python train.py --n_layer=9 --d_model=384 --n_head=6 --n_kv_head=2 --head_dim=64 --d_mlp=1024 --vocab_size=8192 --activation="swiglu" --norm="rmsnorm" --norm_place="pre" --norm_eps=1e-06 --positions="rope" --rope_base=10000.0 --rope_fraction=1.0 --qk_norm=false --attn_scale=0.125 --bias="qkv" --tie_embeddings=true --parallel_block=false --init="normal" --init_std_qkv=0.0163 --init_std_o=0.0 --init_std_up=0.0163 --init_std_down=0.0 --optimizer="muon_variant" --lr=0.00231 --beta1=0.9 --weight_decay=0.066 --lr_head=0.00555 --grad_clip=0.5 --warmup_steps=200 --schedule="wsd" --decay_fraction=0.777 --decay_shape="sqrt" --final_lr_fraction=0.0 --batch_tokens=65536 --seq_len=2048 --doc_mask=false --train_tokens=425700000 --steps=6496 --dataset="wikipedia_en"
MLP neurons of a small language model. Each row is named by its layer, matrix (gate and up: input weights) and neuron, and shows model dimensions 0-127. Each number is 500 + 40 x the weight over its row's rms, rounded and kept within 0 to 999. Numbers have three digits each. A neuron's up and down rows have the sign that makes its largest values positive.
A block is one neuron, or neurons of one layer that tend to fire together. After each block is what it responds to, as a language model described it from the Wikipedia text at the highest values.

L5.gate331:515518482507429494504544501559510545506583493520480580484567451514506547465534471489477474513443527538500476497515465501508465449424568485546517546477497504521474474545509500519456564456435450543513493537498471531496440509489494461554497486473534581456504471467407522548449501475516503478420550505465512524515514515539486490466503465597480567450492580533481488524536530522502541510567
L5.up331:475524497562476549445532482540427529488532478587459575413590461482502532448536536461538491512530571481526516470556486544471467451433513503544591500490496555491409452564478498533496574484420500540498462559495440544475475444513459529550491486498520566411461497499447487490483561513473516497475550523531482474481472489481462495495530483576483504470490553535501506526547525493452493494541
L5.gate576:482455420558526484537497517564472578460566519552428497542496519501524473489458484547489496461469498470423502544511521488523555481407451473431467427446521540492464545528504492443462494417512528556522529513464471440540476494530562472462543560545512570459518470439531489544477507517515501507478511522453492507507563539443485505520475493535462525511472524526462413521494516441521518438543
L5.up576:517467495445492446522506501510558515491588545499453453494456510395522533544476609483540485540462516473396539488516432465482497532455450524476446503486492525535570468526524447501528496504498493498496524587508515492543456557589431456491493470461546543507471535461537569497512528478540527493526503553530486560510458473512504452519507526505470595472433464528467509455528521473525540482546
The end of a person's first name, often the closing piece of a split name, in cast lists, credits and tables: Tre-vor, Li-sa, Tim.

L2.gate52:455530523416492478506467527524509531495507526518519573507469460485486533542505513545520559466464565492492495471468409483533494488499457477482509524547477597507530450456556499532488523445492545444542498383478443503434542603516507542566436486447481511527508479473485491520469498544546516434541489493442531495490536456508461472494506498524469490384518520565507499434534510483392503474487
L2.up52:486534518523551537547456535576514574516455531509546563531475538529507498516538506517535411540457553478491558543513496433517550483541551533590395485538511520424517514438477505484522500498514590528547540561463492549446449477520510564570507477487514506470495498498404486461501525528480485473544459501533483538475501527534532444494560509498443508556482500455522521515531514457495510477392
L2.gate293:484562443407509504480520468500547508565506491472458574415506498543520522543495456479492496523471552484550486471567562499516525541515442497446501466460450583421496499440491507543538445446527498467531513490511453530561497482445540505452478506492434463477444599471538467540553501537511505467551450509461445533468483590515439482504512420459545496432555517560514484512530481418538502458544
L2.up293:511487477504507498492527474525405442460528500545541484479487471558494469514544468470565547515458436450530504543517494460556535541485472513502502571518543466569489495465559543479501465526533510598528523429436503536488493427479553531473484454521510607551519461450554491448438516517480537521564568476426426434512545469529512460520516560509502429502527478509508521552511519483480488533520
L2.gate458:489461476490529491533582492601487461462497507529531447505499587416515488525498504512500482562475563616477511467502508478487497475477545533568521530523515448529500477519488516547533436484469567415543537556479476473468525526529480496477448508503461506575513465529475529536453483496514500554539501514512394489514532508459504509517534496521555531464482528593529516463351534476417571446599
L2.up458:466488571558445437510527489502526490488490522513538420496513578453523479409497499424479469478493466598494514542464411559452475479409575503553507509513510428541515446487525496437487513459425509441578484583513505465456493464504475500472556553507437552471498465514478554552460497517485465531509469498492413496480488549516513438416530453492550499440466447529515523495466490521531531428525
L2.gate711:437577527475473471513504484567561520473449538487556509551458490504488520506472424405513481454476516464559527484544559469499528563476485474528501539545438489439497512492495501535569507467435497442537481467548539432511544572491472505549470560454442495587513446461501459601480516483479546518485442451542498449498466460490541462504465486432546495525493505553536516484512407472476484506502
L2.up711:555499502480535509484478526508591483460515543460565556518522495457388462504473510462477488514477485531505492514509559393429479482494475520510491532529486491451447517454511558412473475526434415542576519518542509460531451499546518534516497547452457506506588548487510498549482476537487555516454496487430480451525531511521559398503482458450459526527484499521592525472440380474544477518460
Mainly the closing = after a Wikipedia article title heading that follows an infobox; more weakly, inner name pieces (di, tri, Pi) and " of" in fixed phrases such as "Register of", "As of".

L6.gate87:455479506512467487483556463439528499488514469517485435490462548501505470566560437513524453527484502533542561511525531484491558481463526500520478466511456447521542534506496568529464493472538466538491496502499459529542471434439513481462456477423479515500464519545563516512476465519567470472559456533559500505496487479462572466460535511475465517460555447442561539444431518526525430464466
L6.up87:471507475515487449456587484541515496558466540478462521560512519493476444530470473469492495564514561461514494506522438537467513512479518520490525534468528521487523461509556498495541531478508470503516556527504573376498459509498543449536496540483479432455423554476538431534562459470509483488447559491457551486519455459500519537481587493547478467432543543473475490493465474471508492507498
L6.gate90:497399463447536476474489511538465576532538580470425599537448452469483550487486515451494494526471531539525470503451543543491480479437486490534553557480450520497543458544545489496548475469506486559542499508453496519548447506492487444572532486469467448452512507517512467486477481433460521497574565411498496493590560507539500485505480495554421527474499535515462535499585491522589530469503
L6.up90:449504446564537537514534564507479512486499483534514534483505462465475578487494467474578539541516468449483464430493471495461515516488496510460493506605475502505506517511530432453516529492515500551516471519543525522519464487509479511492471457462565546426454554476448531504478463515497494526522493478494563440420493479519528469502541588584492534478464440493538481470478482467496554481479
L6.gate286:521506544474474443509511487536491472480573457531519489421521507508487445497495583468538475521509484519506481453515457513495484559520453444481515485504478550489482503549492502553538537504468522509515502533509457476441552517547589547526501479507563542430463497489463450525522515466489445465483472387440508457552506501459526491517492456510556535444502467529575490480547528471401539501587
L6.up286:524554502500484506515484501547457551543557451600446528488474485499548508530490581498493534517555545533527485505493540489511489487427523488503505504629448529485427487599504511492503473459504469551510466591522540460456499487476525448554557509436520579417454486514473492480544542533510494539508562470470475526469536495539572512546564457537594472494548488557531554487589493477437511468493
L6.gate589:411452541442540498422487520447483542483416477473482490544471562545576539547453424547478457499505470482488535516488444461520440506551491515560559433478502501471525473491520512475436486522447548520532545531537529502494587586458482475560539493484607523496433548543476484522516509476477463549446492472514578434624582521465583500481482545462551503554483521550539451506505539520484542452491
L6.up589:463457453526485393475462500455545510476491522553492489557468559560540495443540496553464569454498550456450507500468438474467510493504497563460494496443531521486538555472547436543452514470466537524542530507521494474565543535491547487576480503489485423445529574497510490496420460573570473529499515516499525489457499559505508516396523459508516486504474445544537424472503517527497533520470
L6.gate654:482527518558482503501514513541482563494491499543519526546535422506505482394533498510499519531477485530486501475458576480471470484441536505489558561487460522506528459505525448538530465454539545493479490530562457489523559542456504525546522499469562512522545546535503487545506469458488572502502440471443478478531523548538499509498559551496493500484457545434495498530500532527533471542505
L6.up654:413516453460489455468480460529568538485502547434547457564465440493532513477530499495419509443588521540527529509447488458478481610533485449564514576548478492474520501563592451484464475488467492488510489519543527492512472550456491542528501475549489521412512518520465511531448563476510501484462540507496427482531501448497481543455544564460524523495519451434508508485533517507553499495478
L6.gate664:438500464537502467494497410534531531423500482487505508574534538435554472507600445505533513519499415525500474397521477486544479418462426478487462482568541540510540500465542486532450496475472508593531516465536544463385491491460480512494548539474520451523470443481454489453457536515546440441500530468537472504459393515475567432529541519459504445544486511479470501516521504566480455489537
L6.up664:423409468580481554458518486482472537499429508478479453513509544456432487530505504543540460482516562424471466516465486549539545531570530512511468507523494493524471534506505500511501512472511417553520437526494506494547457476475485493525516504552527581461425477585443519483477524477494506485509513580533468523518591506506527534472546551523557482528470485464522513453559512563565481462470
L6.gate733:417436522532560473455480498519477487498520492466474489496465593462522485507525508564476520491557510512515506475457453501519479535553465493555519498496481507581523556547443509504511504564447514485471518499501512527485498438511479466501507504466576449446496494486536450530532513551551485451496600458464521523500561503513521553462515465481529434500524501433502549496497552477444503490536
L6.up733:503516459522470509498575479475540551449430462538510490532478486537494471419562540487477534551550537510529455506524522530486495528547443460440397449491490528481464531504537478498511577455519508577546486490531560557543510551484516486540425499505523585497473524523483547450456502477471547453522500533455432549504501523510480543480541565486528507475499541479555481536540475545586538537409
L6.gate964:478509524470490541409467493591469526443487566532558520545479568507551362518497523535527493577536495467446519502552523478470419579518475463442566532456492453520568444450514510550495525514513497499509468556570466384487494521488510496492553415507527546517551480479461493529506451472464505514513494463459469505437473466511410497460499467478521497513476418413582528457572472479482493513465
L6.up964:454498514467516553543472471462565518504451508499529519503539521536464469519464505454555544404486515562512581527475468493520529482486484514556482498555562527518515520429503474535621458453491488466466570542452546556449506427546498551491506487478536478507518502463514464529456460518495513439522534512588542493525508457475584489580461557485532449578433528498483516549524526528534521469529
Fires inside a person's first name or initial, usually its opening or middle piece, in cast lists, tables and bios, such as J-ack, Jenn-ifer, Atti-la.

L6.gate130:433492431536469480511472500535451481513487521492505475513438518544513546432466435469494493450559454475485527501541494564503469510548455547513487521461560493448468475537527551470497459395488514495495452487489491509478450557516520520541508506461538531401573529395518447467453531545475551490481468494419446574444556517509437582502436516523484497536462571506466531558500483537534524467509
L6.up130:431470490477431409532515552514456515515473521465553492496463488549525507460499454444498533374474509457502508486526431535509470497516450545560550499484501494511542463538575524442537608413491505513481532466509532466444496574460552509484514484465559574464515539457471429508490537528538569420519466448493554633455541495561539507448480507462444514524507544544404500575492551556530512448504
L6.gate434:444482457514468460494541489441516528485459421529518529441591511581435491455565487451500465456549534535499542548495550466551454500481529506413460499493529424507500529477491484517477480486429458416518534464470520456513466502527500470523410536429477434495592555475501586462419501534527544513502515438590462535500455483524461468518492506481513513569542488470548536501494579524527535548551
L6.up434:485479551485508495539460573471495506489539496553478552460500510470477456487522418439489451485458529611535607563470464502558518514477541479533437543473528492476533524536529488497540536509383475435558520494429507468530489466499593508519518554488475484478541503506481542438443519516592537501512522514519480504466528494528478496454503474482523435526498484495537576510482572500433509497461
L6.gate599:494586490534452501519529520443490523489552497544500464512484499494553454493444474543521553440547493481524432526514506460566444471474500473524441461486488490473442536476456517532542541498502493516484528489521497501439539459487520533520428477511524459483497481411528507499550490510534475471483493562526506559527473537510493484476544535549506475511506576509529491472501492486434537506540
L6.up599:522504482539430542467492452435453528406472458502473480567500573533479469479501440576418522438516519460537460462493479510508572494481538463518486545521533467485437526415428426555479515515502444481480481487523478493489603468510530488511407521481494472466469488453551481570498466489501490491481509516490495559478428548531442489461474540494548486510473549443521473494459470509460560495552
L6.gate789:521517457462507446475559552485511555465562512456551480570479500544475483495642460491519529489481444460416474471509534462495466547560484519460507441499417491541464608504480577508489527468468484498453515530472490474437592495490530557432486492579521515494528527434547490490423480541515463560465474479472526564490493452574492506526438501567611474475489500567462533538489456494488449491530
L6.up789:582485538527461512492489498599522512480475497535544528474553518482517494556595442480505476464504517432459571501481490519495526522464476528476486481470523403526501472456488528473555496531524423525485537608432536517513498546494462505573440487489533510503511485532487462503437534532466541491511545536499455533499522520545519498534468488534576545539461540509534526503487463570502500536498
L6.gate939:466518483510448457498597492584484530522492411507564492478479475469517514519549421488429543437500519575538457459451468505571462540502438449476481491522518549530477497465492515568497547500524496448419571476538528500515501501472456557504491562572561510467465529470537538474464537493529537473426513437498575459507478494466492415436472459528507427564546491577495493463417481488477530459545
L6.up939:574524492504448510456464418487567549524539486460497407449523534535454514508533506503531524432514519492484479476556579496561468511514467450513540496481520443478518512481539496600468491535515467479498465515537518457477547507514597470526546493498570465494424429496498465464503572509523529497479483500486450619459439537493499432451540487487449550467501547539490536449573447454455557528514
L6.gate948:512509433508475488508515479454495533485491529490501463542534481500461500498514436518477537510523533500587436487531516475490438475548543511556552532505543444522505516515429501572417527520515442516482491537445535496510457519555557517465451546524421556466556488492488497491550558502545526546469479519500467548510457559528492511532531504560613566554483480557546556530531511526535474547550
L6.up948:466515512500455466476488479503501478506478447491449502472513499475502514504497457507479524430471517489459517558431552490458505541506514500494514534434552408537554484563537488475439514537477484538504460597445525527544454499451517522486474480507497525413570559489472519444495561487496558522491420529499574433429507474506523572535565618497512535573525548472556548568544533473552454531610
L6.gate985:467465490503502413542523502496494547415496541430501484573403565542443476511512485458565505464575441487471484470579445497489524442477447489518503436464432454480507464497538522446482579470519498523475532482538471498484524469479549497474432530560518475459542466422431491490485467514496467542526509444474495508484496468531532526493454492489602550517457509559495607575508529506468482443487
L6.up985:414480472542409471457522486433542478433474518522467515470522568462489528514523470475499463485518569459443441503516456546557455469446542481443492559494499458505511481501522530531458546495480524508574479507488503520527542494516473485508463544516556499386474477501481515522442562499465598499514514479466560543489476594486507468512501535545516480517520508578507495548438541442537482496511
L6.gate1008:525517423509514526516490520472551555527492479394461474527482464492549510421490448503494395487523525504535579540516547465506604475569476515523449467583474394486468574502502458448452432502487472507498469558497531563528571440516511532489461486546522516434535476495510532465505565534472558554501502499498449481513427510434474548488492561527506487508497429561483468498488553536525524545495
L6.up1008:495467511487480456478493470481521565544503442511534503455464484504483496424566525471403538545492416538510555526540580525419528510540517461483536437452522433474532494549537488510503497488501506479510573513429525505420455478469588506479541454547531477497460473559505471464502468536534487484460464529535492458491437586488429437511511465508537411519495475519551515545490416537457534503518
Forms of have after a subject (Dillon has, who had, would have) and part-nouns after the followed by of (eastern end, midst, rest).

L6.gate4:525464460515546503569566485483497540476486520469477477541506476499509521485520477476502523462479508515503461567487610421529559478456505532547481468478477572465463488420517497454470494454528454538532532392414488462508538511430548541504493483465453536488496511417522485553552432538550502472506517562473507474481547549490520440555436445528513473508419533494493489417479509506586490571561
L6.up4:504446505519637573518443537489519489499569497496493471538443520502502557533547488569491524497518471614505513468448525524498540517526470491542525488395480474523490506445526504453442515476461553563503463503469522456576440513531542628448533398486477526464461524471530499518447485475537486527539460473505467471477488537486418497474471546465485547487515474507501486451513576506435472556452
L6.gate111:540450474488536448452476533528478499510519497484561521490399524530483504501542517457472493426382563452482492608500457586567480543411485596490508553458362440519493501440466541422484550451550512576547431512472520403519519491482460510528501444471506478518415492491473525457480496484563529509437518503444509531569527532500480481515496459510499497562510536537490544539526491486494514504568
L6.up111:519503508471467554567504495507457481490507499492596524486424496510472563555517492465525565471402447460501548459502487577526510480483473561506468528480474449472473487464439540471533464513499518500522559526505550444398522505549554488564481533491466551570448540429491536479515488511417538548434456522562446483447532574499492565552439472499477444560495501494466460495520538479547499552463
L6.gate221:573530588541441515522477515526535495489476485507525483440442548532568536530570514442432449477503437539447482467505432499521508528464430502441448460472423486504437436557526509462529463460581565485501518485507505479414453499450553487539574438532530513485510549465483517522487450485499469499420537533508538503499492487527580508517474466480496517569505572523516452531485497539490474490475
L6.up221:499566482507501525519534484467423488537551521510504570499429520426507448483489541536450456493367512486420554530522599476529452524494521549526466525511477491434477414458520545436516464482540486497549503443498490517528542501566524474444459512550475526550520447460480497465554507480544492547526530503463542509488507521570501487561558482533473471488495448522476547483539467452484357546516
L6.gate303:576539516441493527484485457514464445450507565472516453478478471487483534551572527540445516479490459515423532588417447525476610547513458551486453502543471410535424409453501465573422499497513556570499538564443503579460533508539508538487460438553548489508611461459484564534492591475526527482553416527566520525476499528541499474501473528533545570451441585515507495477483521481588500500499
L6.up303:531454527506493460423470512488477479471556543434501552499448526565449544505451464447561490537551436466417538499490432563531478436549503485531464456503498474507506413477555484515509505458491445525592522465462551462498503498564597448462515555436457494537446490465427461552474549456511496521525493444511476503484495511489500506491448520478510484512498381496508473465486523529411450538521
L6.gate474:467569563484433417447552526564452496483492464519466499462429524483508455462518487502484446488519552526490537523462557453530368506471451482475478479498494431477461480463522502517477478460502497487454497510481442476446462477499467465491523482497540470471536520450479442430501470483504505515425408546560495523515551516523516496492476551494441506534502461556502450453579441467516464448526
L6.up474:466565483431447533505530445491499479517509466546548510527541507521571495469596543511514514407535446456440522455496497507491532557493514500512539481575504559529498488510546549482404474535563493436424489482488528521433558579503521514458479533509477482529546455515486442554530469522556401559496506425518467499535488580488408457539503473574466488440516496470539460530529527542531490463454
L6.gate537:527567501403512505537451508561492516520503563547505473514475440448475504512438429481427545486492474465463553545480474492482477557438461489567474555431485430510495476427416516548511467506503445508540512524438504510443533455476523491485547465483535447585434529474414497505523463429501483496523462484491484506565506503539458504480511519484426550490490524490505507435503479382495461491490
L6.up537:456522482496503542454481467536466520560488471495548493481513495492492544554464618485458441519512505495477474516525554471459437519491429592516526549465455523527466483599546527558456494470477582487543481421510524543504558523540496529507563519474548524522469501510450506439516443513510515586563472516500446562528488555575472545422490510582456502478533592591511472591438446478448458518443
L6.gate618:511412529512480531512519512523532478553454559515517449530454531450555514465550479504468470551559489532446469558526450559494507532484499532513430553523451500591494447534568428465507493462486562436451525497420461497435563503500511524479556452576511587505499461468471540535504534488540476513530455447502487598467531544500454487594462527582498514469450531500418549447554456512418504522474
L6.up618:496585554524535507521534457499497508503509477482575531533434540495470488476436505456576472477507428500414511427499503508496482477462426505472491470538452447510467506432479510488441437498491518481473464494541524524460525444500525488491484476392501521526480486554497539507459465508521513522456534537474494521484529487540517553476583551430484543524513498548410474535460507563530523585509
L6.gate786:484546539515489438463509528557570486552517477465546504529505539547515468437511457562480434499474466526513474501454508495532485521481424512573495519477513526451456495481490510525511503494537510479479429497518565497513559603453495420467436530540585535463474544496495446468509494485538518453549543493518578510501556579565520550509508524519477512484502490516473512462532563516425466493538
L6.up786:475536507462507490515494469508518458373512541523470530522475519543562390488483481451527433507496439518446576521472496502497460529491511443493495415460476548443408428470551494432527470486488521440575447461507525419486458496479531414546519530516490490495537495490476429434510499386551458521528462576494470472510565526507493525475537466533414542502408504546488479565506462490449487471533
Word pieces and words in the middle of long official or titled names, such as Accredi-ting, Ident-ification, Royal, Revenue, Expedition-ary, Technical.

L5.gate305:546536542599478449515510454570465508556509502559513467480462533535563487487551577506468535470521513486464490547471465486571554551483506551500468465508455509556447479492509520491469502478481594447524511533473514486501477578387472474537492450546469455533509545466560432584526521542534499506441485498475510466476481627513554527453464496473511480453493453495461531499472489519504512490477
L5.up305:520461485555524529434550479451471482471513511561581525519473535465495462589548477449580482461486489488505520500515474447493568466513531430460454429454487412569560559464511458551442494509474527490449480535502497483477548491436526558485473442478516502573523490545486456582506519473537531479490446563600521529537491462507537523508434520498485509466462491550531480463477400517476553474528
L5.gate946:473514530564479489500502496535532497507456541460525522542476542526477458498545453560464562455460515458398525485505483504556511510525501498393463502480427578521518432480498544494502485462540595455496517535511566441536469487498526458553477424524497517464443528484481458513515536492571498499512497454496541437456453489430534513471453456538428439500438512556500504505541439499428471510511
L5.up946:553457504561568459502557504500510509501497466473502597543471559492485487514530482463492557455550530483456543544516384438485558516427536501536488470569471476483493486491525454491557489505523539468508515508480551536501487500525555479483471466401442488524431516471492540536494476508513495467472476458560490470468510553469541528516547548564459521484396467557538461468456429481470515532518
The last token, often a plural -s, ending a multi-word organization, team, company or title name, e.g. Carmelita Films, Blue Crabs, Hot Shots.

L5.gate535:498565485522503513509449514465454508502494527485488538453572502475424516478570534472439477466541497490572470564434510487499529520554453489546544487520525532488484495507444466425485520504425434469466507456449553472582544491522581465477553455488517507430528540421475494526539547506453451517436537491562500456422497502507501473477555483514498533542503448541532458540485411501418540477494
L5.up535:523515488632528490407512509548504484491478522424451461462504426481475530569474479435550557411542490487523511455483513549452518492448518509492452425468494505534517500476461488437546522523516477437483470427474471548493549489484562510499506455534511514513435535588471486547465442521548476569511532420483482434441450494558464444468525506505483459465483433510472479519531521535578512418490
L5.gate839:415544442546538479505441494523486471547469512468492495444488452420558566459550498461549533490457591559466554469440482547459565498499491563463453518528489495516540446486433524458467442546539457511491513468445498529522452493484495490476452482564506492560490526480466509538519472490419540470511594546573421486502492511587421450479511506522524454495461492523530521526560479478471583476506
L5.up839:563479488494514478504544498544493466444462564481485505518505483498419480494527552426512545493496559533489544435473541454510431601517528493530506516490433453503502502446476434539524449506533504498525544500565569447526506407473587421519601492483505477520519541486514555514506471478464543487493529487512478520512474495571473464512497546567528585549469491494535452520459500468489496438487
Final pieces of abstract nouns, often suffixes like -ion, -ation, -ity, -ment, and often followed by of: contribution, predictability, absence, exception, age.

L2.gate98:571485560451525450489460503502456497529477524465503415538507517539495544505553507497489471485425425466529496507422551533513630549486535558550499526510563495504562505499559533471521476536543488493528390569438561517507532463454457527478515474449534500516514500477482482530548498507534552487543575539570489482503491528526477516538468507464549480495552484551481506492494461549447505461583
L2.up98:526555481484475558498500500514518490488488468520517506577470497505484475501593531478485508492549534468534458507421512446504554465428420471534509490517453516535429480494546469493412484507549565577561495452518539528511540532502513516523539552503514457510541483486481584416489491504510485544490543549421458459524540484516428440487510509536535427538555555418468553584492565495535469526474
L2.gate103:391507473499515453548534508504525531525484462520462449547541496532442482536513472440555504439486447484510553479536517492562561538434460551539517514418447501513466522465550506543518528463473448515473525470476549407499540521486504488527554459514479492481455523437500464465438491500535558442524495488505486534474433441441535557563507491533497510536475524450498561450464557475474486555497
L2.up103:526503555542466461517467499468502587554496479521514515528498492542548478477527556570480477546479492518584499515497561494515556526499486474460530450490597442582477454508470538447459474554556502499521543494498512473518466503455512488545547508556533525533495470516563494508516533597504454487603499471424535531477624542478495569432514422438474510487508547462514499483490567508544495530538
L2.gate448:485455455444512505419521451542540565508494484451432545575530473479501551478570467455579510520555469484449522479503569449494530455527477468520489549467543495527458432491559487521463519492502448480546513501444531480475448517465557488440508502458544465471487445504452436481430522453538573484524497485436531582536493536483543533559437536526528455448517528478426478495606455470478477542552
L2.up448:488483497466477528434507457543502575494525459466469503519548526517532513458542470479541502511461470494521499525487494474496551485383445480565513530485508534524497492545572536559491525506465505513478502500522456461488497544534464492486521443421528489550521483482466489508472592454539604558502464427454531560467517512499488490533487484431539516455486522468530432510545479537435424542502
L2.gate972:522514484550550505558481429521552541432517444468517384506419501495440497448506511496467478526523537494451614510526507469495463523484435418575551475394424567563546551515532486524554490510527447467519569550529489476529518446426517490439514531478509481563510492551507498556481462538443575519484540451530514545480623466506539472472514442460525539551498480461521475519487516473498520481472
L2.up972:487486554472511491545445436550609551425512506524499516508495496549496478456548409544576467472534485503544480514481530507546526459508550500495481441546484431535549526398490459508440487471503409533505561532567469466464538475480492528490503531513583518518499504509494497445512518505488516510545554476545496476451502494448530548530530459518508448521514554488482553453524517471481568538502
Digits inside multi-digit numbers, mostly the first 0 after a thousands comma, as in 150,000, 27,000 and 5 in 50 mph.